python train.py --d_model=512 --n_head=4 --head_dim=128 --rope_base=500000.0
MLP neurons of a small language model. Each row is named by its layer, matrix (down: output weights) and neuron, and shows model dimensions 341-511. Each number is 128 + 32 x the weight over its row's rms, rounded and kept within 0 to 255. Numbers have three digits each. A neuron's up and down rows have the sign that makes its largest values positive.
A block is one neuron, or neurons of one layer that tend to fire together. Before each block is what it responds to, as a language model described it from the Wikipedia text at the highest values.

The token that closes a sentence-opening time phrase, usually the comma in "In 1997," or "On February 23 at 8 AM," and sometimes the number or unit itself (ft, cm, census).
L9.down612:087132156145114142124097147123000136122153126131105108089147089161078147111096095076122103126123074149126147150161063137139109161149147164121091153146084085127099141123127141119109157128160087082091151091154091144138122128097097147092145127133181136171103080081119081099139131110067098117132159202086112149087125144073079158164098097116155081188164133139180137144144113136176112120131154152142197109098151125194126122131127091143156127157111080111108101121077128098116156188135167122100103124178121144151167134126
L9.down956:136179133107138080091086164093048116121188083129107089114167114145116172091137157093101058136130127169163163128185152095147098078191100102200159154093140128133087111113068124154169097094142149187183095146111206158178143149129095063099109080081126151111115148110094175122132142148130096160086171200134088070164146126153125170149101101125130114171134128180167109109193114184086111126090204093126077135118118112152148128138107136123129106128107111123136159068177132112176134152125145110111149123152102144144159124072

Prepositions right after verbs of joining or leaving a body or event in biographies and sports text, e.g. elected to, discharged from, withdrew from.
L11.down47:164130143170126109160098137138121152131062115147070158158148183124164149176112086132161115078183166157121141165140142145116152133127080170100147176164139136187130105138131092103179185091204178093142106120176150069127161085188111110108130140126142178123087075122150162197094171128101073162107116122098034085093091129137086141136091141159155130119141193083130129110162090126172127129017138116172147088131149158164171132121118117152178166157177161117140130118146150163085165097143121119151070162155129050120121111107
L11.down116:086088116136137143193136156136085086121098097061135128165134143096112115128120168175144132157167143163137135157125075104180139123078188153109064210150133148101158115119046104127167152127150148065172153095131146105096142129121111088041144131137121151095078140114152113190138139131126126124100144103103131153159151114121128091128110083190128130123165123135096127089149119113168157066109094177058163068147132155166147094140135125111096180123094119168141111114052113175124159120136125145054125185114142070161078107131
L11.down273:106089153127153101143199118112076141080074182092159151146109106119138158148124133136159136124094150124101135080117150157151205127120199113104175128147126125151128092130154075116135131124091093122158152134135122198219159159077186069147166120166147116119105144088115165096172169106179099146106098091094163151144114125145076145144166130170060124158101145149113107117156109147185132120159133035103157095130180158067168125149109185094172112192159120116124096128081133116131078157116123156155117128159142102105119187157
L11.down469:170085148083062107186080119101120112145182094121106160128120152149126186141109153153089169167105149105100091111107198177112150095156188123132127114137157100126140130118162111068053165126119152149139168140146104135106117183135159121179145131106121137125134072184075148131168147100082107123092123102130109118157123108109121102148144131171112129169097153116163144055110102182155130135120156136124093120125115094147178065155101161102079088178180135097158138139119088129107115104123102126131072070139171153080130039159
L11.down587:164173104105103131120122074115067119101186133132126150118123071112129115176132120131115140204139128187114152119121138110124096128159091087126098133132087046139179157157102134068112101136117119176139141114088107153116200134104154119116137166104088147133142121088180090103114071116128189063139105124146137158233098135119122120165115109094172147145131110120127163164149114150085113166075123203114187121153097140109089146115153127106110109206154135112110076124145130108117120082109120149160139160115135124158124116124
L11.down687:143198110122112151149102138121155122131119148080162106110166125164162097139125092113076089083138210130111200113140085105141150109113101111144116096124161136119092107114154129083108188125112170112140061105103056137132121124131132135119170000138122089121111168138119151143130152118108108139169062161095132162225094160152147117115140153082109103138115138116137143139152186139128081066136113135114159116072101174123145047119125166123111197170131102068115112123099065147114192149164117159153110146142105110138115163173
L11.down1001:079133117130108118144156096113000140168107136133120164151099120127115106081150120148125161129101139088060239133084075107105166126095142136126133156165125182135071121140072136101113137177102120180139183169098199123106107094162152138088136185080167124112141171149136132199098107097131127090107144072138231062106084117056076095105084108151118133130063110145113170090112128102129150147187225232101123147165178142109116130138066112140153146129203158137150132102094082118121094071131126097105155136161176115116170074173
L11.down1106:109117113123154120115123145158048095141120099116110138081147100113132122132089138118096106042013123107169248076109132162109082151128140158168134106175156140122108157146151171180113083080113133131146095099102056136129081130075099139050152157121095122130044106125096141095149105061115120129110166164117105092143130117153171152096183155100154120136126122162135108112147155059060118119101124142115116148049149100120083146133137117098104135071095147125110139149137140114125126163100085089103190118147174097109119151150

Predictable tokens inside formulaic Wikipedia text such as census age breakdowns, election and sports table cells, infobox field colons, and list headers, e.g. "65 years", "List of", "Turnout |".
L7.down219:080147189157141083175154070152116138106120071137148154116107119193175111127119161104145139167141088108149194105188134148133169145167140143091074092108129125151120136151143093106133106139109156118143101127113109083106172131152130122137110121063088115130166108127119147135165149119121141123085047180126151137163084115051110150157105153160086114141127152142152140067121133121110110146148145124122150177130132137126115036135125077172094158154138140118155115126175173091138124087132084107114107124089122115008125212106
L7.down324:126141157173079128120109135126185166136149123139121084098101134079064147110104148076111112112147096136136095113111129146116126154124134170103168119132096125164223081140113179169075143180104110126107129173176103170098135200092111102100150132152162107053120160128154085116112144122149107149179139152122111152173097128127124133151181193085166096155119079136158098130039149157158177119114111159123138149109094059124147114131152115089125150142107129052148172124093115094021074096181156155113154142161167117129093143108
L7.down499:136148136126131146161128115101020082146163129105066106097121186077160149181129115130153110132154172195129255117071132132137096164164115117156151098122090181103118109179124101098107115057107118084160078160124113083121109134142116118144134160146119153191140115150102110167072133110173124079094074083169162101131145114178110130112079182117151170074169140079130152152139143165090188134047108137101115157159130125062133105125118061151184143089144179140154123123150118146131167148122140104090143117161096184118124121128
L7.down909:129138152130096163140100087183141169107156176104154177137142097124122105173165146086116089139173141142112000174101139095159107150159091144139123124133103112100068129109037117120160141103145137157142118137095143116191113084092172141144174138111099120128172082092129112150141163097140150140149046137143157136125102202044127108145121091146126100125168111136156059111161146178174120113091082053081132168085136115107162055103130150162132147139145108125129141124147119093113158172148116165139156112198075128064115118124

Commas closing a sentence-opening phrase right before the main clause subject, as in "In reality," "By law," "After this fiasco,"; sometimes "that" opening a complement clause.
L11.down229:095112188106142099130106103113066132136137142080205084146114096175085127134115100098110107137109094131165255169124127085112159113164162146127166203125097176143115117158125168053120080135106111078076158124134124129145147072104138181124139094073155158208149144140128155141170141126101125134139152160124108107113091209138115123126141125123135081099123141125132179098158173145150157151163196178208138113148135161125107089151101084102103152132201152105072196133144088088122112094116136142077140135111111174142141070166
L11.down349:146185131147103082123136121136031121109092078126124212146167100112094207132140096104132097173186135236114211165115139177181072193118108119107158107178139118159158128121100166166110136105149089110104133126119142156128145073125103171139088162166119140165142127126115063131167124103126129076116110122182162141148104157085158151116135060108146130108069118114162125166185125135093142145106193166095111141124140105142086216138183156092101120108155139091085118159154102134110121175171142119135138133157142159072103124154
L11.down593:114182144114120132125138045122009161110176152131123126115138130174112095071103158140066098150153060176047253093131085109083159179170098150098115124126130127077151147138124079096127118182083090160172105141116142076099142124138166144138125112117150153172138164090153069126138096081155134108121112126171157163081191078122097121116129124167107157121138145151092170152183102100152122224136148197102175174140140121179117100100127074125183145131138112115138103175110113116101185101096148172166151088168118122129188093108
L11.down718:092152102099121144153108110141177149128104114125129129201111127058136099091131134207079095169141130082136060111122111092059183186135137124067110090137125162141100125147127132120146096138139146136064150167131171091093076128144149119119141062119172125087109167131155125061114119075035152109146096139149123170127142080125104127149078075116122113150133121077154109127135115128141102118146115102119133141146160113092125161147105095132187132131132130141099139137073125108103125090185128177124111122116130141159134131147
L11.down766:122110142155148108140088152112000088135135162162163104088114083084069104084124120117075132081138080134139157138201105113092081074168171174133119099169148103162103116129099071107101135114152046119136102155157052081087116149140129133074134108106132111124090080106097110102102133098116035091117108152170084158088220076135074119128127117187100107154203158126131105165169108132149147148133205119115097091122122091175127144156089092173163133107089096114136128161151113081141162122118109111136092116155177169154111105159
L11.down813:158192117143122131121085095115122070120119165125122125098145121067110146108107151186155114090082136073123232099090150084200157105121106127146082183135104139117154104091131125161109199201157188095084138143201131058113087116122131085163036203120122082083109122142069094106088132170125102053137130162149101129132155158133116104092133113162117144068138104156084121141113185135129117077154156126118163155170154116114078111121106202097172116111072138157215124140154164155130167096140128081161104117116090128198113092138
L11.down1061:075142179117079157188119128107000143119154174085132103109150134121162125084129132095123151098168078110133202108109130133081110124207165108155147128092145104105134140115126133150149119094108121147119120112140144099099072164138128147103142207106166179154150115120112145081151101092105117165182132157145114099080113120081138118147137187144107164124112131088161155105190203112161127153135209054081113094096118139145141087120101176131130114109105186152115144169111107112173180128131140148116112127175204126070100123179
L11.down1064:121126120064132135080063161135029107122106108174111131098135114136163133083089100058105132138187143092145189067140103118116111160146125179108179112123136132127082101117121161181175146083071157137180157129119154142117128084097120162184146098095118050147133162157176116118169116169137156158168106103140124144099154116084111107179106136120096151145158145146137117098144151099186129148095115148097131135096129092131181129110150077135122096114150078165114100135121119074149100142180123070123126176168105113131112189120

Nouns for a span of time or stage in someone's career, usually after his/first/two, such as term, years, season, retirement, role.
L7.down521:113170086088123117054138100156030158141148114061126132141168121084080039162156118123167160125126152153152255091124161127120104079092156085109055156134150115116090182134178148099112145146125164106074149104126110136178161129205168140147136152149145139161081121127172089116118102149183151104087122116174138163164072103129106051117125118130148113138188179123119106144131067159198102097112146128144057124117109154107131114130123146078161134111132138163144178063156133105135121072162107145174118125123132138169106133115
L7.down522:157182116106080077176117167128152089085151165184156146176055098136099118131098124123140146156159098175089190074081146156108131113189119126158166081109142152179197109146115124111109037156079208140103132091110146139115186096129133166168138162123153172184101094140171115131115169092109105158169120162077159107092138169093079098129125148153143101122116141121109028107069153118159084117113197143105164024098174160134110082121108184112135126178138181141147094126118113176130117102109120104079154066136112158113155122181
L7.down833:075140128073114153080125227144125128142148144123132112108180087126133144154165164187148074138087096089161153190142108130112085046112198156159096107131093146126130144117178147130139139155113144198107071110116141152127138093152141076114145152075204128123123115187060107120088131118168143132175123139076192132125167128095197082186129102133080164098118188135085141060129138063103091146198171183108100124113154152100150097102127088163093112111129132145109197110114128172056092087115116085138127140179120120077093128168
L7.down940:121117141093105097130126160177106133130120143125121122107140148057069085121098086112069150120172142146117165125113105075146097060156140187137129120145138179080135121102136136082105072078160147124164098150075167098125094153143120149127128152138078113126114181153133151122105111094128118123152076128094110111137094099145100063128135137106066178063139119134153185120174168086095059087130215136096092114152217151136083125114136166121072081172083108184166124108099126133088171034135136077158114180165142143140179140143

Abstract head nouns right after an adjective or determiner, such as new form, serious manner, homogeneous part, informed approach; also from after retired, discharged or translated, and cells in election and score tables.
L9.down650:090106118108222092152140139062081104110130156122165140140106140151153141141138055135121083162074152076124140144114128116129120147155121123107157135111146127176111080148110120139118139134132165067138151156170088168174184109179155150146128149149103141170127139143116115170111124139095090115158135179138135064055154149160129143113086164137043109121162102094168159091109066169104068050072119130133141159098138147107136105102136127134096134130148157128153133135112114094131066071097112128105144174136074161079119140201
L9.down1016:093113121134140144138077144135074095165122104120122143145126167154158111128169132121157098079149125121096183139148199161123098110160131100088137119114165148145105118162030105147125096122106144129136128157159145124110139117158074148117113167131162115095124149099168086122123110144149105140112106112118098161114182160084116078100164183127072146151143102104114159175103098197121147123099137151127135102128162163154151062144092096145188196159107127157165127121141101106089129101055122178096057109171129187150102131128

Mostly "and" (sometimes "but") after a comma that closes a full clause and starts a new independent clause, e.g. ", and some"; also sentence-opening "According" and sentence-final periods.
L7.down13:180151153086168116128127134133000135098102120101102070140116121135125130097107131113125184158163131155135255123157137082146110192091151097163149100160104132099095136099114121095179119079156057049104089105108117174101170145143155110094150100177149139145113162105142132103113119108138096113129109128149186139115153113173101146147091143124134119135162076073116154152156085167126158156125186138156148103106146096180124157111106197089192173116120154109108141133108088122165134098158172170126137116118122198161069153156
L7.down401:152130139122068100107100151159014141144094173130149098112125163149144157158141090074109170148101114162119255104049073145138102090133168157168176127148135164155127104144148124136114134100196138142140086078161112144122112142161150120172165172115125070157142160181128148101150072104106134099097127107121120082161059152110136135141124159058106104108112126075181128096150104150110169138129176245154112173095155160123095148125157185150125119135123119127099123165127091124145160151137106091151124136149122145140117088147
L7.down1006:075135130118132179058153089156163054115111065164105098161101155135161182107151130153126141118135107121053115154114106123122106064104182095128166125184036113128049090082108126179179103154131148165120167124080140145059138129083175119147166118167124121143160161142138166125135111142141138105092162097146139177153100127137123152118086186121125182187121153139143130105149123100162123123105085099178169094132100116131137104157175227095182084123150119146090161161136088121109128198145138143135081131107093136100105149140
L7.down1145:187131176093155145106113192094089157136124114121160094117069150126176104120101064132095156149079124128100201152161119127165133125154116174139185150188122087112089109201132164138143132073142028106141118104144120123106111149073125098200161107205111168126066124095093096117162144129088117132148091117166168143115143167163131092172156100050165127119139160098176140146175133167101141098044139011117107114130113145100156124128162153126136128150150101122116150153111103058145181076125085143150102029079165129051152100090

The word of finishing set phrases such as as of, because of, half of, most of, one or more of; occasionally mid-word pieces in names or tables.
L9.down848:065090095137147179151114122068220122133091140093146083136120152072149128144158071160104105080096147148117000165151113119153158092142140142111080156168115168144115102121153181111086131156140121168120177118073210147100137171085092139173087131128170208144119175109082143127131152158154164113096133183109137083117178115153140159098162119138118155077148094113124100104132110112079128096177047064152130084109136088164075151149112098177141115142132143178111072113118141156110153138083149129102167138132131107069146126148
L9.down942:148115102120138166076119176135097159076118118142106098153176140103130112191113117060169105142070122084143227135149092157167152111200104166187133167122129155061118120124119167087126050125194166107112109127133129196071144117153159118136086166091172100159059110145107145148150130078078143132135147174180105095108101151157120054130168125141136162156109141092194057116100116087073142060158192130152049135119096152202105107151075162081156136115112138147145148123135144114096126118187123105057106094183075094136146140143

Predicate word right after a named subject, mostly acquired, bought, purchased in company or sports deals, plus "as" in cast lists and verbs like served, worked, joined.
L7.down218:102140071119132101071162122120085090135107112145159100147105132126130083125083118108156131148112075117166183099120118085081165102126111128171133143088081159162128154112115107161113084152113154104184091128127077123112094094130139148096144102095112129167151181169142114139103131098099137085126093135188164043162124125130171116160125101171182113117143176076146109157152104110118113124112112124114084159125120151152128113177100140127090151167127133137095133132147089079062084093110108143123074142129156158133087118132
L7.down263:153137162158130065118100100176139143083166114146169078138142091125173124157098126131057119137092116112122078154153183155121101137151172138143174159063105145122129149125063121109087098126142124139118096106116075108114154153137090072111169145091124060189144113109129132192134178188147138148166124194140080123125157189100166193173143159096101216074165123132178093163149145106124086114097059123159091174140119111130128165105116156159095140160134176154128110130086114118041163141121096124206097130158137147146132072083
L7.down785:124088148132148152107186119117014116164100113146128056082117104190093131152150096147116156150117083116083255152062118113115051118103099083110142122148134073173124184107127102129114113121121174131123087119150088134159157062150078135130123160100136131161182090119129120128140174108121128119190124167127133146168075130175161173125098172128080158170111128082144128171149093125145125103097159255137114136180139103114087149148136164083149042150142179138092158104139148170118135123095129144138108147116136137155172116180
L7.down987:117100139122116090095184103104060083137121174092145123204111085097119145138166101116133128120120182115143184160107153131158154148166131134197149089097127111211133191137166120139181158138109162123151167163114101141123185126191129157195085223178168082121117086114149109140111130083149134044098104121144115128145060126136126091162152142127163115126101123111141117146123103107143113119170160189089133181095119095107072118066130205096138159138121124109091138130150115107108093105111163118109163137156156115088132159163

First two-digit piece of early-modern years (1400s–1700s) in biographical dates and reigns, e.g. 15 in 1576, 17 in 1708; weaker on titles like Grand, Old.
L7.down771:137106128097139109133053135154010120090065134119145089195183133093168178110077129193111138156113137129117075169057195146127128126132107144178110139186091122072123194098134101152099189134107066141070096118157125141111079101100171179147119095097157068074139111116200121116132066103120146139133112205153150153100149159128112151185132147126153142114137112155120121138144095090105136145117172117127172139202104105091110132119195126078148117138127095075123103115102082123158098122102161144131073107141103119179087155124
L7.down924:080131060143120148157120080110070161089153095100141103169142115139110092107197078108205139139064123111143149173143181112139093125180174121136156181093161062118136166096083117146133096065125174110139145116108061184122107131135110123074151055155080099169116129125165170131166117080093067148120075093187133114161158129128132070133114075116101108190087159141156205142117114138092147109120146151100097110117166154081164129114145146147147111149100149139110145141138096100109156132148143121140133127115101185106111107170
L7.down1049:047126127096097128114174126096076133106118083164176107109119129217142157103075159136165077149091134114145223141121159141124175179117123157113176146127135103151146114055132110126101182155141144136129115127167116128139120153114189126144166100150192162098097081141186157169106115095094146119092134125113085132097107096164119100073159170161167163130127084123135145123157181100129129125126100170176152149147162115188161059106088152158166096124192084080133164186163155084154134161084089164112152147159144136108123117155
L7.down1106:130140130102128043124089133083062140151159116089158115078203134135121103087140174130110145116087185117072173153090150133117133101124119084121140102101171057091156064157112156134142120095036155161140142152128100133077123093127111139139108225114099120169163154112127149134117158158130088080170106066127133139135076184201148164150150083160117108089136114146087134156138149136166098112136148194181109163125210124165123097093122053130121140140172076081128116169151108162141077126099118148112126196112156118147187110097

First two digits of a year (14, 17, 16) after "in", "of" or a date in biographical and historical prose, plus the "in" just before a year.
L11.down68:090171112178098151167134157155230112080126144097115147143151148140137149113123080163115149112163140140084079141115162128140120147121143142099077110143136103137168074058113170148183114132182157143087157148091078033148090094167134189127126111082159120134148103115144077135145146164181080161110135158091087045139105121125150121082121158062098151116152157172082181066151161123109128102137050096094136132092097066124161182125201158110134051116113199134141059085127120114121116140132113112093132109066128138115146175118
L11.down98:135149136136102102093103116138197111129096122090076104113110114172152106131176170152162161202200131128140083162138175124127121212149137134111140081163150097109121130106158074144145063135110132117153155153128139157162147184122136154108175086079086139105081127098086086084133116117125050160092114143121166124122118049165091142098179135099122104103101105150150150154131097108139184192081102095129202138126137085129070079113155119127153088137147098079073103134066128069086117134155140075142150097211117115152174163126
L11.down387:128131135082201081093109098141048150098138126134159055085110035136103129139141099118162125118068124126161172097139149191136127092111118049177136158118132081085151067139163103177068146112153138084079103111070165180110156121103134116105111164110105121149109147212102136095150096151132155156128104155124086129170170118140119108125109144131166107141173086144122130140070096124167152116180065169094115102109123044174133087119079123099194153173153102159151143229116119140149129091109103223125079061128100141095121130101
L11.down391:118139129139155121110128132152118162098113149096167107138159146161167166145135172131174110164168141113073139082138100094161108148105111105180106117076154138076112115093143129125155086124181157158122149153150037117101147109133157170153081159119098141143083109176149142138182122127130182180126107196205116113168143105126158086144177078131159164131078166153141086118131153072107110126094145150132164146124148182061111070135154144185176066148098055165179128138148134156133155154112114064137104118133110165162068120127
L11.down394:177159091110110133123090120147107137111084173135135119108145125155102124130114121090180098176139132094144114147131132182122096108117102095138152150106147131157178085149093147139117218110078108039146148098083080193092160131144145118139112109202025133160152185140160126155105141118078229129162074129157145104170116148141090108146087178093155072092171165093148083092121191140183138166103099092079133115072112159079100153119151189161133143137135142076153159175152145114135106149145095162136121148084077121105101125089
L11.down616:113110081180093106135117155141186117109187141175099100122151118093137123140142165162150078161097141160121129115101131147127139164132104160162124148113135123157192108112168131201145146068136093064134113147126085095125096109050139078139140108105123144132109121118149178146144150140116182108147093120125143093129119139139145158052100126108184100114199152126101177088128176152162117090085052140108155098167134124128138099151125120161167118124092167114143116175145122106140043115114169143129168113095109060076095095150
L11.down814:057151136101064152073108146132211122122154174186168124136113143116112120189136100118104161121137121129138058058137060108185102156163109113177146114075147155223074126105101138118105137093100067157125158143152112153102135083165115053124091117152142160156133170135138120121166137119115146215159166129102161158106075134124171117161120153144109138129121170152122141167097102123136116104149133075103149191105114146093075097117112184109106161122129167183147133193110131126107171109118109140083120174076075081120118123141
L11.down955:087158128094065120154131137113000111108160128153110163097174123056114106141119166104142119173122122167130255112147162133114159154143092136130145121110109109152118119096176112128040119153135093169110105114124109112131127141113088155128135194126149072161113074132168127111102115136140095105145160166129139116105122163159133136143139149111147169157176141103124095115132158172158151129100209255158123124114119077091135079112147002150161102124127103110128155127150135151151109176128111147071136156074125121100100151083

Mostly the word "of" right after a quantity word (one, some, several, two, 323), as in "one of", "some of the"; also weakly "among" and table header separators.
L11.down337:167135078171132122090096173141255127113109121083161125139101116151143123149116123141092117122119140152121000165124093151150123141135148105091096117079140144137139084157127106153183121101085127093085108129124111107195142106109180163090118085086134101134127161146126117109131137139129153111107088108096154125119174145156110108143123140071133137147124114143119074139106098126130146175174129091159122123145139095111121144103152255122113165124144100151117078149139138136127164108086105143122126135114161111117134131103
L11.down577:134122097111106149214102122073119139084118123127108116133146107194124041171089138200106115189119137062096053093100153121143101123124156156126141154160090088133115172102115121146152150165133106171106158095164104140145169139176089102057139102127104117141143156110080160122161112068093133158143089122136135130160080095182130166143155173125129096125179138126125142056097115150136129153097148173117191119084141142136136089145173102105121140176139118112139081204106135173127195106145078102147171105097157158107189134150
L11.down644:126170104138134110125148090108010120121170156097106103155104114105163105148185117120145138177174144114136212125114143082095172108140157113121112137165130115077106130147138124183118171145117115153113083051118108118124217056069130086118104124105176128144126124156162081126113103162105075150135073122168168094112150143118152131137127154073123154169126142198114146151135150086166137174134091211090080134165171128101148170178170036101125176121192159120109127134138191092093126097103163161133158124141095119166168089100
L11.down730:132117176127103087064074150137100102080074141149089135105145096107133141145154128174055179079107103099127154123125113120189119102072132117173106108126148161106180159103145107118109141108120086122117131141162124105082115130110186077088139140113135126123143204139206129119071101137146099132060121143076141095125163115163159117126129128096127120135107158094108171106152152139154103063171139123154126080174136093111123161173108047108143164101174142137146123141173131127134138118178109114111115085120132184133129145108
L11.down772:133135126140114127143107153081174115152192105037128111111140160146074128097127124102157091134175095131085084173099091107093115112067184073088166151133097125141099138139053124156160169168149151084120129225162118164118172123144146118089108074099130083166139112156100093100113151111142206089163116160136117158114133095122156102146119162112135131178137128062092121142177091128120126152176188043130156147096111121154124150124169221157111125167116114127101137174101124080064171136151142114106144150108103064105083129134
L11.down781:101133126087061123141129121138113107083093116115112154056190149145157160080126086097132150115127116129089130132055101124157168098149117106100130159128117187123100119105113107084177122144102148066086179190125173136140189147159129124119122135061072080139201166161135201134186171075109170073138098150087152078105098147090113082104099094147087145133202108146129076143136111111101139043159113182178116123138140125095149174089202118100142176142108143150154132116183089151124164110136131142193097136158134138110179061153
L11.down1121:094141133124149149109092086141117164127129166162133128138111141109084117151143149116095184105168105176094217151114097125084159117168152095130144132117123210138123098129114163127171076132171218092095103151081183137140146095126136135108128117145119134151152117140153134150119076121140119191108157154149144136132111097127148067125103135058159138129092152093100096122170153141144115154164116153133049181215103129153159189113107093150171112138131132184104160071143122071126129078110118094081116150136121128072125079112
L11.down1141:112175113102104184056142083186106146063157117145144100086137123117163155100165107145108106153117140128164149129142106090118101139171134146138156105125137138159120139116072144144140079129113158068125148136155110110133134137072149091152094124085113168112138160139149118090092108149126168110109173117094150116140091141148188145169001144139098122158171099211110137114112089084108163091156109034129148123182091177095080113146128120122106174136145196169131153080110152147100131071158066126112112116099101119066119121116

Last word of an introductory time or circumstance phrase at a sentence start, often "years" or a year, as in "Three years later", "In 1969,", "As a result".
L11.down128:089095057128100165145061151154150086109092172091125154111168164101081157157155155150132143135105139147145121155160158136189149131085090076075123151146103105148137113107181091098100158119116114069099205114128132107144139190102156170098082133170082078134146131122193170158133194136153074139158118084145214131146110166094137115094096126056086149110143058106112134164111175133171137184085083114123166212159099102138102125089129172152166166125112046120149127085104119141136132144092126156168150101073108109133102107102
L11.down157:121143145099131139122159151162163151104186109129154131170121090107127090142087079139146186116126095130135127059091132118108146133198170205091133155125159133170134128147157175077143134197176120143089091082100068091144154149161130113137149223142096101086145075083114169106148109129097151159211111113190175130105158148089176080052101185122139136160151098087093178075136151156128112111119165112138116102141172145142099081139126089089127111159112129152115101100110107137121134063088187149135119130126127136103085162122
L11.down354:126132167113142102099094119084117148084095140178114132165157133152095054170145151109144136114121100102094147158090116102139106128131144123128150161162190135236099138129107108166091078162138183138108135138118168154146151072153155094126102163086141181109124152084110085142082091181134093150119157165130156095116141127146147133151109191108157132095159126151110148095127118155120107096104145107129099153144131098119121150167103154063212135159148177148129108137171163122114160133111098142094155156150159155116148116138
L11.down431:133136137094138119141104113094018160185166193122102116122126116139070106104098061135118131148156114105069201152101077098161126122154092101075128103113078096182123123039186164133062145114099111061131208143108168104118099171131163127093121131088149118135157099118178078090140093136133182098120066122127135159134158123145124130134152117086151148107120158072133170113114150145204183189170255166155178155108154141121105107103154166122123147181148142086140109108109100121151123129165092162107150117109114057108084148086
L11.down581:130138097086106106143104182150175082137107099151104158093124071137131164118122186128133096122104160173123065116085090149157139137098135107163208086097160132163159158150147130132105145165105162038155098134162106135132177104122157077159156140105144062106156128078124128186096186145166139159160187094180136102118131093145138064104153118157126153107177113145046108050137097165169156163148136052132100092129113106109091110099101183117143159171087106128109146087088134166129138128135088074110122154159130107173157134190
L11.down760:098109177085105114100122174155009140093136150068118093123179089142174069117041100127118205080129124097141135079099109130082120112137153160168109090175161086113116164123104145147155099079113041126140124139089109131143136163145186139117131125145134100146073147054149145110156112114088145192080121128122101148166176127114117121113167088141128145182121136112121128067183165101135156080196203146094111114059107155107192149104131047122193136106067101158121149130068128114104173150147105100160074135157146149110173147063
L11.down868:067144072090083089108133175141129166098119146127174125111099102086163073153159125095087104201117094177101113136125084113127179124111149092069134131137135143120226193070122066161164170102067165157101112121058180140145166152118108172091146141129228078129112176084146145108127133156143110203141127157129109132109157156080164124098086154121116137135099067135117107135137106094151129187153231113142109150144036053190130163133147104122124154148103144103119132151153097139108136122086089140138173145170094159188093095154
L11.down1040:092115115101090153086120145158039121081149117120116057106203159111075124166118173109171164111137100117148255146156134103192171110190135055169115153105119144090138093145127118130124144203105092179110134126141137118157108105154143173166142167184142156120099123107142110145108142120156133119117122126142145197100135173144088143102088090138049109106185118124175119086084103145119077073152177142126130174189149122111152111112114149091158128089137126156147171185146117112079147043106088106135105146139165124139146114109